Part of a small language model's weights: LayerNorm before each block.
MLP neurons of a small language model. Each row is named by its layer, matrix (down: output weights) and neuron, and shows model dimensions 176-271. Each number is 128 + 24 x the weight over its row's rms, rounded and kept within 0 to 255. Numbers have three digits each.
Before each neuron's rows, "fires before" lists the tokens most often just after its 100 highest values on Wikipedia text that the model never trained on. A number after a token or word is its count.

fires before: "\n" 100
L4.down1582:121119119152097121131091117176121078144131110156159140152113112142117145138124167096084149138113166133128121169121165080118143137139145147154134128109166107143147080129125100141149111081121133148114149152110143144131154140083116097092145136159184104115131132130113131158178136167135131129

fires before: "\n" 53, " The" 5
L2.down1487:120134139144110150128126108131130121130134099099068136100087147135141094131141173151138116125105148111133111112124119121121171145161085132115119116095136135116097118141119130151125160123118134121113135171148055163118102132129127123101160112114133116077160128151176132128097150143157144157

fires before: "\n" 100
L4.down513:148089138122100143158158117103134142124088135099113169122126101126105128158129131101134160114102121134139131139107147139137161134095089168142117062108135158132136117070144175130070123128145120117106123147128136150114102128089147113120096114126148155128117148133145141136139090200177120111

fires before: "\n" 100
L4.down31:146151117114120140128158150142118090152132118132122147110091150133133125144132109102100090132190130122115135126146166123171171100103145122126135150139102087144121146139100124129157184139168136126118176133119130128112132173132087132138125103150150081121142101177114145131126104115130143130

fires before: " |" 38, ":" 8, ";" 8, "\n" 7, "==" 6
L4.down688:169125146139098111118187145132119103114113113091158147121091094099104109100114125094165160154138153108118153149134071142113098138115104090111122161130143123174162103122089120138123177093117116124133118107141121105108126138116093151176138090142149133173153124175096146150118172134162133118

fires before: "\n" 56, " |" 14, " of" 10
L2.down640:117172121163056127144110144118152109101138136120127136145136108104102105147138124130125108139098074146143091131124146128124139176107094126128172145117076146125102113141116151123163174116136138160117113158132135120139146117116131165141115124156101123127166159136101137113167125110114145095

fires before: "\n" 92
L4.down1474:121092134168125136112150141140112147124153105108100136113140072132150126127066133121123112155130170147140161114145138079159111105132092098181119151131196129137121109143099141115138101119155103105113111159161136135143142130101137145141141148111107081126126095103142123131137149156146095107

fires before: "\n" 100
L4.down22:081131114172119166158134124121111132133092105128119126123092153118134122123110129126131160119135132101130113130093201136143175106112105121145112159127117162140145112133096143129159150179171159105110160154115124152110101130076099068123111178184117107099134139142097112157137116163095103120

fires before: "\n" 56
L2.down641:130121142134143093118101139147154085157114094111141109135112086129092156116146157125117082100143148146116145098119186151170150159126117136139122106112138129151140092143112101109112118103134135159132124145067147112102123109086136137118135142134117154110152130147105125145151135117167156104

fires before: "\n" 93
L4.down1866:109105129132122136139144110161125144109131113101104151175142133101107125134171104129118121125088103142188128172200110106138078101091087127107115123137130104169114105104121130106100135130136145116118121138136153141130118124152106113135122109129149166164095161125117096149107133160145085114

fires before: "\n" 37, "-" 20, " " 6, " January" 5
L2.down1287:106093131142111122123130133142119109141108135072109122114128137081152132161115150117116161118085140107146094149115122122157142119108154118128087100103124117126108102106130150108137091187087088119141161118110147145108134136142119154097090128163150153165085125143100117122115113164142154129

fires before: " |" 41, "\n" 16, " +" 8, " 2:00" 5, " Team" 4
L6.down1274:136144134118158125119111153149142127143139159154161168133130143139137112139155120120119141110130147158131102149100132128159170149099139094167132166149118180150122131158174139087124126135181126110174156151122116138118148071146128121118126126132105119152110101117124134124155135113127140151

fires before: "\n" 100
L2.down262:155108181117104105113096103109161127122132099130098163126171094094131118140114150154160126102102101133128121098174154119132120120140137153127106168105091134146114102145089099141112118146149158115121171155139157152119120142132135178090140168120105144138099138133132099165144088132140097114

fires before: " in" 24, " by" 13, " on" 8, " as" 8, " with" 5, "." 4
L2.down925:135121193082133110119100111101141109147134150201092153140128151095068150106157090117128111139123116147101156129134108097108084142105137111097137155155089118138150110128096168127120132157168113141106145124140118145082099152133148143103132157098136150101137144108118136126100115130137128120

fires before: "\n" 100
L4.down1745:141079120164081124137127138136134134098123127140126159093131120108105118141105148118156129117091127135143123148139129127135126140135135173130131166106136127148127172095093125154151125138127128133158126153146102166125154119114120102095133168085124150125097121132142162151138108125143122128

fires before: "\n" 100
L4.down752:145158135110101147146104105131162124133131122115116116159109116121125093177098115122118107142129104140097126143140204122160140167152142122128133127158098129138174120155139116145126090137157146143096146093126154111143143126153124094097100113145197098108130121136135127118184071123128135133

fires before: "|" 51, " the" 7
L2.down289:115088136157132135094123094092105154139172115156184060105141109093151150162139089077117129108154134141097119141156155125110169152139136145056166112148132153150143140139141160157124147125138107139170153120104138128098133156144134138132139100130130158105114134138120101115142093133148136123

fires before: " |" 46, "." 13
L6.down1092:126117134147126097150157137163141117095109145130105150160118092126105132151140103129139179089135116105098148112116123113104097166138120089168141103119144140083144140155154134098070159151107135083144131169125146104151103147146096155137155145165162158120171107102096131133106125160139139146

fires before: "\n" 95, ";" 4
L4.down1783:099197123137111119126120127139099086135132114123103129161153120114084147099142137131122128146136123109124124114125161100128121104092138133132080171086138089121135127159097116159120100146129105120144118086117155122121121099097112152129138171122098144154100111150154123158156126126091096132

fires before: "\n" 52, "---|---|---|---|" 27, " |" 4
L2.down1499:130072144115152128120128130124126120123111129128171141132150138114120144089139152111179139119156166115115120106118113114121108135128123131136152158117098155150127132137117151138126161113133144143081142143105115112128119109153126102103165126143147166137150128152152111093103122106076190145

fires before: "\n" 100
L4.down1345:138127110139148151121135130125135171089119125150176148117143169131145108097110126150094144112132089128096133136103117071154142141116092096098091146178080122124113156144146154090122154137106142125134138150156139107113142127120155108113123119157110085153133159135103155148121150160124110139

fires before: " |" 52, ":" 14
L2.down399:128142145156097124128120126149114145136092097079104122152114121164135160121117161120179192155141077142132118115136146152128140137171105084130126135124133173150159160121163115154089156156125145117131108110102148126151138122145173124110137145133117136137142135130127118127117102132140115093

fires before: "\n" 100
L4.down821:164162135130128095149111126144135161114140121156096165141152133134130091089109130124154160147134134121151125096113157099131128095125141171134106142162115111121103107135154168128121116160162165116150113129107146111110165117106129148121092159125156126119127112153128111135118152127163133125

fires before: " |" 57, "." 8, "\"" 4
L6.down517:131151121085120165114138133159121162169104117097129152117134138099148133116156121137186121144124135125117140096102128134084153154115150136118144154148070151138132127126108070114126134123149111153119124128137168139126156122153097103152102139156118113159135108109132152117115112128120160091

fires before: "\n" 54, "-" 12, "|" 5
L2.down1239:147112115137133142186128127099115118112112169150168119105085139125071112154093117148143121132158139134117171139147129093174149098140133140097122144150119149147111111187109128117126142111133118133124154109136107121127165130074126135108125145127134119114112140169139130124130148149128132089

fires before: " |" 62, "." 8, " medalist" 5, " –" 5, " medal" 4
L2.down1467:070147175094158111167104164144137126117135114117154137124143125128145098149109080111157156113141176146129112143125140133104153144139136129130139155163117128121160120172149136056073104155118114157124131119108129149127141139131083147120117111153133131120125152126132109134116112141167125068

fires before: "\n" 73, "," 4
L4.down1556:105155138166084117111159105140130129128128127124113158143112088107136130142160130128137122093135112118141109152177140087130094168145114177104116156154144118106073161136137119063155120180151158126121121152127131137147179132159126110121109111111110137113148129088078090135114097135158093109

fires before: ":" 36, " |" 23, "\n" 9, " –" 6, "," 5
L2.down1438:147104136109112095125109117089152110164126140113104177142093099133111118134148113134128131143127121163113141094104122170145134128146087116119106160112101158130180148114066122128129152136083123134086144073122158085128142132141162147124152136136126077140154176082103187104151135110131113121

fires before: "\n" 68, "s" 10, " of" 4, "-" 4
L4.down427:135106095149132155126075138219137069131141144088143178146110121082111124162142122127112159101145121094119149151143139140136132122147106128087164149147123124146114146135154098093109117136144176106147125151123133123121141152122131097172121120136141103132169081133100147171128094151161129112

fires before: "," 21, "." 17, " and" 7, " in" 7, " for" 5
L6.down1333:135122102110116164122117105164123123113153121147148131149125169147126104110164123113138106139122128112125165079079156093099121156133162117108130116120113127119116115130182114087145149184132129144112134147149162128136111155120139143109158135150137129174147105138107107108089152164144125142

fires before: "s" 48, "," 24, "t" 10, "\n" 9
L2.down696:097093114143115141097156133143173152142120142143165122094084120080111100155157159132116132118127136139113117134143099120112083162122122160075128079160083100103123153104114162123147156111183133121131154134132122104146106125109114124127145150122099095116121104110128122117172090098160142112

fires before: "\n" 30, "==" 14, " |" 9, ":" 5, "===" 4
L2.down1008:145124154143118107117116149149129119139109116112141130129107156124136138139133136125122138113107132121156101134126090111089131108120091158120095155139146173135153093118120103169122111044105155147126064086128121125115136154123111171085139104107137158156145153139087070107086136159119175162

fires before: " |" 31, "," 21, "\n" 7, "/" 6, " m" 5, " million" 5
L2.down247:125111144068131085135120101104102162084137121110132131093115113130120126107142172115113094123151096139085182116161136085166101109143119178105144148129145116124119131113138159134130137124121115116107121142097125090145164154123135082103163114133147082130116100074117146191083117186114164132

fires before: "\n" 73, "==" 11, " ==" 5
L2.down114:134093149098135142105115157170151101085150093148122131154090089117113106133140190085136125141144135147119124104102117143143106156113140175130150115134128153109127114141105108100118141070131112141153106133101142125126110166124153150154193138121132120119146116138177165103172169116138124139

fires before: "\n" 99
L4.down1486:137086143149133143101148155122165099127119107099119117112103131123122138075099141127096097165067141107117139122169143162155179146156126124147135109103145104103098124133130148116116116154118153147125129132134101148079135161128161139075132111157106142101116171107115166130116141153104141174

fires before: "\n" 100
L4.down1697:118143141148120106140123151108105150094141121133122132135167110131130119089102134151112150147118170121112151123155116152130122163117128098132152117114193116132095127125153154148130140184155117106122140129130080150129143108109130129088093108127177114136120112153116111108124162159158092116

fires before: "\n" 29, ":" 24, " |" 8, "-" 4
L4.down1823:106115104101096156149087127175093122152140148126121119097129169164149106124142104119138114112131123098104167154151126140192157139119148188124111121140094171165126134126192141084149119105108136142148135136118106130092191130162146099096128150105104152108095157143093103077114156166114104116

fires before: "\n" 100
L4.down714:135159103123152159151125133106142126171123119129131129134151088104086138152148168111095123134132115101150115136126143171176144138142127161142109104087141108084095131106111098154127122152087113088120119100097135116163134134095148128106110145162135148128136150151155132102126095134130143124

fires before: "\n" 100
L4.down503:105088117132111113145164143116130144158124135128090197132116145116108124114095119120133107078094124131129153157068140136128153131137150112168152119130097104153133138138104137144094168110141121147110112176132161124124129121166137114159156134113111097119133114134156114102131154150129138121

fires before: " the" 35, ":" 9, " a" 8, " known" 4
L2.down1638:136123131167106146125114105119158106103157146118101079115117108102130126142151112145114138136160111156120109121138130098128128097121185117128130117130121138134079152150164102138114151141105091141116136069107087153143106161141143095159142104149135103124150162132142135132153132143110121137

fires before: "\n" 44, " January" 9, " " 8, " ESPN" 6, " 6" 4
L2.down1010:100140149113108144121107072151144124116098139106136137163181134120150135128119131099119128064081147140154112119119106138134153105133156108132088107100109122131138127136145133089098118130110123169129120127122126158151149128164086165105107143114147098137144119120102084112124135116137155153

fires before: "," 31, "." 16, " he" 11, " and" 6, "s" 6
L4.down1294:100128127121119183085098125121118142120137131122191152165151116133112098117162105126099139118142123143147091134114094131174133119131147144161169152140118133126115101147084093152108108105166117130109173158147112128143154100126135128126178086098149135105160120150091139102170116105158133103

fires before: "\n" 100
L4.down300:118126156146086093137111137114129150126135121125110147157118144120123159156176116083128111129098134118117152155126164129137135152092148124084144155097156128156140143127122151163083123174119096150153153101116069083119115131090134118066087143106134112162105129133157122113168158149107120126

fires before: " |" 41, ":" 14, "." 12
L4.down368:142128127087120096153127143116162105131125119166100151147085107135095114115137121163156107127161152167085124118148146105122132112162111115107108182145131153128083140135134147116128123114070148140132136131142116124102169136116107106103107135146123120131126112120136125091132146121090115115

fires before: "\n" 93
L4.down1644:161149124089099117153128092123111127112130110125165116111124155122100115139171114139153130132121118123085049144129142159146098109103107119173162143139152150138146137152132141120126100142125130197137143119159147123107139146136132096128104099162142104121097121130110155152101156168123132138

fires before: "\n" 55, " |" 10, " they" 4
L2.down210:120129168141136184124113139113126102117153110151132153103130113105133084093173155089134103143119141155141098128119125140133162096113120157136154190100103106080120143147126163123172159141111090131109181141082103138065150144099156138059130122138118145132146155117138162105106130090163147145

fires before: "\n" 100
L4.down5:140124161144094111113135123131189144109124070162161103110132147149151114075142119113148105133102099124119167113126133082129100102130106115074127126155164165153105144183107127136076152171116152138120142102126141105115093141132127157128103156086122124089126134133144166109084168102103125171

fires before: "\n" 100
L4.down1240:104105166117160133107107113139111110162100100133088125123099072161121124130139124146123100130102094083136095129103144112111138104157075128153143115149122099088089086139146129138115138150148127121104107110105126158117106145141152124148138171151110113118120138130111118097165096136146088152

fires before: "\n" 69, ":" 22
L4.down472:141091166117153110105158133141167103140128133098127152134081116131101103142148144099166146148131103094099170121113139130172102188096103131087140113126109103148165102104094121121098143141093101125147103109119112076170136150130114146135102106177183115123162142149133161111177117113087122148

fires before: "\n" 74, "---|---|---|---|" 8
L4.down1577:125108132124096162128123138110136136089126126136169112143123124112133084108116143120143089159135140157107155157165164118125147153121110101118121143128136125125124102151129151141096172169170100151161094131169135168140131119152095170121148105108128089107178132163116124110127167157113115126

fires before: "\n" 47, "O" 7
L4.down1798:141179114136158138178103096082113160070139181122125104127114119153095093120149097128172134138122136147108145101112134113176108107155095118091126112080165135122128117135109097139101130112139074099111114130125117122133126086143173154119154140172140127122160124073114115125130091108101106080

fires before: "\n" 49, " |" 16, " p" 9, "==" 9, "---|---|---|---|" 5
L2.down724:107145082115108086099133151145146103121124100082126134116110083084122173136108108125176150118086109161126145147158159116099133145081143121121111170155123116153158144128161131158128096142160168137101126119165129137131141116152150115128144171078118119181108137150124145109144075147167142156

fires before: "\n" 100
L4.down437:152120108114124135110151132149134117130133085135180113103132123109097136146145143119105115141125118138116156129138150122147137121111114143146149110135112151188124127163137159134122154118107125080114154137114083076119104152075153138124113134100134111146108133157136119079120107130129119151

fires before: " |" 35, "." 17, "m" 8, ")" 7
L4.down546:144126098154114142080102121147134099158125167157171126100128129087139114059111155155100138115131164112132136103115112113115195176117120121178119164130120128158168175143130131163162108119126095168129140176110120123154112110098093115156107137150129089138106118119130151138118151111070124136

fires before: "s" 58
L6.down54:083139160153102142159098134132120167122114153113117141164146119086119132155098121125123192083131168130145170128136095116160110152142141127121149091155071125096135122146139117145126136147125083149096138119134126142119104183130092112104124146108134189080071165111169139127144138124188176096

fires before: "\n" 100
L4.down338:168115101125136091098138188091163148106126121133139159138177116114159103164100108093097154143134140123159107127141101111161098132126135119124167151131111146156129126142120173125130100123164127141165124181114152091086135112103175150157140159177109098152070085173118116135116137161131099136

fires before: "\n" 68, " in" 4, "," 4
L4.down936:102134158135145153111161129105084129125152150112113114142148119119122143129106119138167107098147139130133125113132128106074090179121188063102116139151125129126088133157145159096116166125127142107152109131122148119141151112143125140098100148128099120154122150122142095101141188167124082132

fires before: "," 33, "." 13, " for" 4, " of" 4
L6.down1396:138134119134122106139113130102122111183150113160164130156145134145106131152116157067127104124131168119110117161134127085107162111121115129152155127128126153134135170111124154137116126126175159122074205155163135141121075123146116139152128082109111113115138171127096169119076151139121122119

fires before: "\n" 100
L4.down1757:121137161094133133128120137119120094143147119123102162132125150094045091112138147137155098139132139091114092132134159136155101108135109112123133106131134092105125137121139108104176112161167107173120118101137147125148122115130126129124113126132148130163140088111146138125142171120099078172

fires before: "\n" 62, ":" 4
L2.down1442:106100146123097144112135121124137097164105108156142130123109144129080125106152148119116096136097135151183124121122163125170154102131108165127122092107138171116114115144118151091121104127122126108119138143059132154144093133101149171135108122153123107135139129152141128114162104167149085133

fires before: "\n" 100
L4.down1291:137124120139155115122120094125105132121108163118151120150126107146067138106121100141120147117132144104136142149122162156118130145139122136085102117119126164111133124136107153097148125103126113112140150137117102140093157147046115141099071135168092129086152124122138082140138146177140127114

fires before: "\n" 58, " |" 12
L4.down134:130120181109109174108124138133145132097103097131165143135108164101113094123106152085113175159124140120090177119169152134105106145164131148099126122158157148108121144123131137154116162179145127125072155162120131107149096149132125134143103136098124140119089172082153105130130127105142106123

fires before: "N" 21, ";" 18, "E" 8, "\n" 8, "W" 7, " |" 4
L2.down501:115143132089099124066064105096152154089082127176131127108142136112123121135084150144130183126115135126128178114122141140123097120115096175098116121184138084136104135131154094183103110134117120178092093137114193155128120128139136140089133156131109111164120160104161094117107127148161150134

fires before: "\n" 30, ";" 13, "S" 10
L4.down1820:146124101103170101147149177163134121142119121121153104145157163171140170161136183164085116146112120103137095142149185149100096108138097128087155110111158180177150107116121133143104154116139125112116094134082143147099105147159107097136124123110143128133143137142145126095130105128131082131

fires before: "\n" 100
L4.down1153:093144178154114177117156140128134145130139101132105105124134132098123144159165123108108129116130082120099125066147150065151143134104137133152118125162132130132169137162129097111146112124102130174117150115141123116171106091155131148102132076114123104103143117163112133056155124100132143125

fires before: "s" 100
L4.down992:101138097126150115100173115114123100096122138100135119101099122126127095149113167140120126091112150118118123124137146144137189186132136159096114126152090129077146140092105106093151143132127086126089136141177171136111163150096158157087129106127143119121136139143152173132137105134192116123

fires before: "s" 100
L6.down1824:114123114135130141107145060114150135138127128169106109115135079144154125151153137136094194072118182150123116107138142143139114131181151139126136075147123155096158137144145133114123128083135136141093176139153078149143132122155153146115157166123133154146133112133119133123119066125126150152

fires before: "\n" 100
L2.down1394:124132192150109127148134114160142141099073100153143117150120107114125110140150128136143110100134091144151158126149114149105134123167102095153173190105122111126157133191128149138125119142142137125136150145115133111124126139131103135133147196129155102144054108137122140167100077146092109107

fires before: ":" 49, " –" 9, " |" 4
L2.down340:101096116161138115102123129110160096133092131130100114116110108138108103131161166120122161153134105138106139121126092119137137151101119158121121148102108148139102130095122142168146107125062112099175177091133106137126145121128152140132109144101103098113162150140132140110096079129122135123

fires before: "\n" 100
L4.down1622:096153154127100146097117149113116136114083101117120119093112068119108130138110100131125110081117107119185102175109082147115108090104118074121125116149177144148145140176154087145143151119145134151107140154128101134120102151080132102107126144103116113124148116095144128081094118152148117161

fires before: "\n" 51, " |" 12, "km" 5
L4.down1791:125148127108119098145123160097127160131119115118130154125167099150113143198119099156119108098169111101147162117102167119158122123154121116122101114128142142122137115085182123091105135152141104120130120150117113145107114151105112093097151125131121104127126119164151103122131135156115135116

fires before: "\n" 100
L4.down1592:149142119120121136109101112129169149132102130108133100127120159148115111138152132108100136082133152116101176114105104169110131105177133144153155127137111100092134132148132114146148139166135118124159120151145123114144159101152134132167161155115153093140107148128099160181120147136060085127

fires before: "\n" 36, " " 17
L6.down548:101115139122115136133142108150139145101126113099152131152108159112132115117110094093069123113099127117157134111108126160099115123140147125045119068100137121127133144133142148109154116106131135141129149132151134171163166143084147157132151129118108123140153137120117122086152136109137177154

fires before: "\n" 100
L4.down638:096095096142091102166118159115087133070097117115125118080114127107110153149121148078175160106097134087100123147140140130102141146126100136137137086113128136146124142119163140146120137175162126137124137162134097136142127119119159115125110134107164144122099149161137133113092112173149124097

fires before: "\n" 100
L4.down544:119133122093147114062144152140147121151099116147141130091118164137153101141095104093106144114138139112131109102156101128181125144140096158122184116132140091119145125124158146131151115151151126133167132107169099106134141149129151131109128144140136136135132151107104163124101147136151145122

fires before: "\n" 100
L4.down1514:117093147146101115130124149133134111142105134118116175101106113088103100131115146115112112113100160098104137131127162138103159128127107134119130109082145162137139132121133154145112124129122131119127134158094106131126131139080119119138127131151148149143127127121136140146158119180142117121

fires before: "\n" 40, " as" 10, " to" 7
L4.down1353:099153104111141117121153108126122118142126132113102086153152093104103131138127060125130140119081107118138127082150116158120129125139136091127160181148114180126119144134107123124125145141116123170119078124087103117175139094122125152173104143134118109120129143151143167118160130132167163092

fires before: "," 25, "s" 13, " On" 9, "\n" 7, "}}" 6, "f" 4
L2.down623:114147108126129157092119161118139093133168142111145097128131155123130115139114126120079153122129117094130144114123106098150105144123127156161145132091139137149121171131142124171108105094126125120162120158129111168115119146113133127101132136100103137169133144153092115154185051088174160095

fires before: "\n" 53, "==" 18, " ==" 12
L2.down990:130102127134093115152170140133148125153124163124060090141089134147142105140084140132104113152124123104129131155154123162114160165115119160136126129148134099144130118100167109154107100085111134177169130138133098113106157135150143134151126144153168153121112171126116106159081135080131133112

fires before: "\n" 68, "-" 16, " " 6
L2.down496:105119118142130104123141095165150138077135175101179135104157104130144140138144080128127095093107126142123172136133093137173135104141130159079097130095104118143135138110113127106114144164176169157140126119149110132132161129110158150147133159126144130136101126093112135119107157121176110126

fires before: "," 20, " of" 20, "." 14, " in" 9, "s" 5
L6.down1748:094128140142128125110099130122110115154174166132132120155157130118109119152146120120152155121141102104151168120118122105088118129122103100146107166123195148175135114133068181126166152095160159090125132109132146139128119161116114109122105155118110125127163171129109115104095109113097136164

fires before: " |" 37, ":" 10, "\n" 5, "," 4, " Goals" 4
L4.down1892:121132091083118122121164109185125130138101156144064144122180147105156159080161132130176160138130123117092123142125126110154129145115151134135146150140152090122068159108162124070066130121091126160096097141132156126116123124166140104144142091139111129122140181105127103096114177127156145126

fires before: " |" 34, "\n" 25, " m" 9, " million" 4
L2.down627:148165132121109099134067096118101128113124137165130107137141141148145127068155095089120104165165155127111177058103142100126111141108122151091138125130133142155152125118139146168120177137128111153148125113125148113125132152116162121111157185150127107143082070083153157126087129160091151150

fires before: " |" 30, "==" 11, " ==" 10, "\n" 10
L2.down816:151119144164083118100118136144116134157140130133097107134113126127196122115148129121117150107084157175166120036138111147142139108114124138113146131149152124137118131191112132166111109179093122116089140133130120120150145130133112102104160121126118115140162151100125123133123142108148111132

fires before: " |" 23, "." 20, "m" 13, " at" 7, " 2:00" 5
L6.down1132:170145084138080098112105128128122152137139127126146138117131116098162125130116117133090130106122169150117143112146149115116122127109198112116133161130044124183190154100150137083159091089089144116200116109145121129117170123125096146100122143134137116162142123104143135139169169141111112118

fires before: "\n" 81
L4.down1807:101125127124109172114123097139113154129110118154130116143139078127131102178171121144145122091155146095123072134122122136140117124158131080154128129135135162127125155112133120109122133155168124109129137138125101119119118136105136117116182081135123124125145155127102112090172108180126130132

fires before: "\n" 100
L4.down1144:082118145175134098139125112143085130170128109174115122090108156160161118094132131102133117132070121084107171114074133132167138093127098139136124107123136138124131127120088169127103147146134135106093155164079167112107101132099132130138123113132122108100127127120149115155117137116129159128

fires before: "\n" 92
L2.down713:146122128170129095163134129091129079149124120109086137094128117104091144135098144127113119109086138088136166155128119146160154161107095159152126137086089108132134091079101128150113127141094143142146132173141120121106144138093144124122126125172132137143128141129148144154142111154099142144

fires before: "\n" 61, ":" 25, " |" 4
L4.down889:121171156181111143145118138095113134123151165079116126159125114130126102133135086121149103121124130106126139121109112104144137155118103117133116114136117130162146132124139119156138157100142080154122140103136155103161144088101125113135118099116128089055119191110118167143142100114163139108

fires before: "\n" 58, "---|---|---|---|" 12, "ar" 5, " |" 4
L2.down1282:125085157144118142114093165158121111122142082122166166159131123112124144103139125102154141120101145095178133077091150133126103143136108135113135115112123126105122118144086161123116134122105132075105146125113138108146125140107123138136148125140157125133108147118091108147154117118098150156

fires before: " |" 42, " +" 8, "." 6, " –" 4
L4.down498:176156117143180142145109151145121115111147133155118152120090077144110179082115079137147120141155117147122115117142114152088119133109126047112153123119132146122148120141156125170110134134119105100133108143111147103123136149115151111100149129141102156110093130151130109095135097116120148150

fires before: "\n" 24, "," 22, "." 16, " |" 8, ")" 5, ";" 4
L6.down1324:119112140157159179103140134107117145103096167102138093136153153152071097101151143156117150127114112183120099098125094134184141104104124132110160154147162105129124096149085117115141161141109105113136117179153115088130091130100158158114134111123110125133145137134121121081086119150151153106

fires before: "\n" 96
L4.down805:158107153154112150135134140115105107155146125149114117154138170180118117122145112128105140137127083086113123121106169096124129120141103092095095118116128137154123125134141124144138171144163172142124093133137131099148079119136161073103134149130117117135102138155098138133077130083124092113

fires before: "\n" 100
L4.down1682:141129122106173142119135125153131080106096127148163136131117174174125168125154126135142132148134092116155098132133116130178146170129118123108099149156101117114093137108147119120140104150127107145148137150121097087134125143144136140095169111143125122096136137185124121092118157149096108139

fires before: "." 47, "-" 28, "s" 5
L2.down1529:114189106121128134113126130180118136135158120109116126127123133102115120128123133122147147173113124076147168115107143146132061134161116109119185142135121131077106171141106116100123107156120152133156096129135165119100130118120121138103122136118153149148156115098064120075128078137144132146

fires before: "\n" 61, "---|---|---|---|" 5, " as" 5, " to" 4
L2.down169:128112144182088158126151104107164123132093102112111122127103102133146133142085134139129103116103144118156118168118136137099077099070145126077154135104133157130137163101135104114127105109081126141113101143111100121148142145167154146134107101092106121122087147161143156146159113138136149102

fires before: "\n" 90
L2.down1900:159131105161130112088157139151180124130112128122147118139152122116120143113129154138094078110164137168144139093084173107172111138164075185112148149070105132147138082148111143114153140132190125141171117124141154144102152119118167142195140173113143081079118130149148175133173118135107073134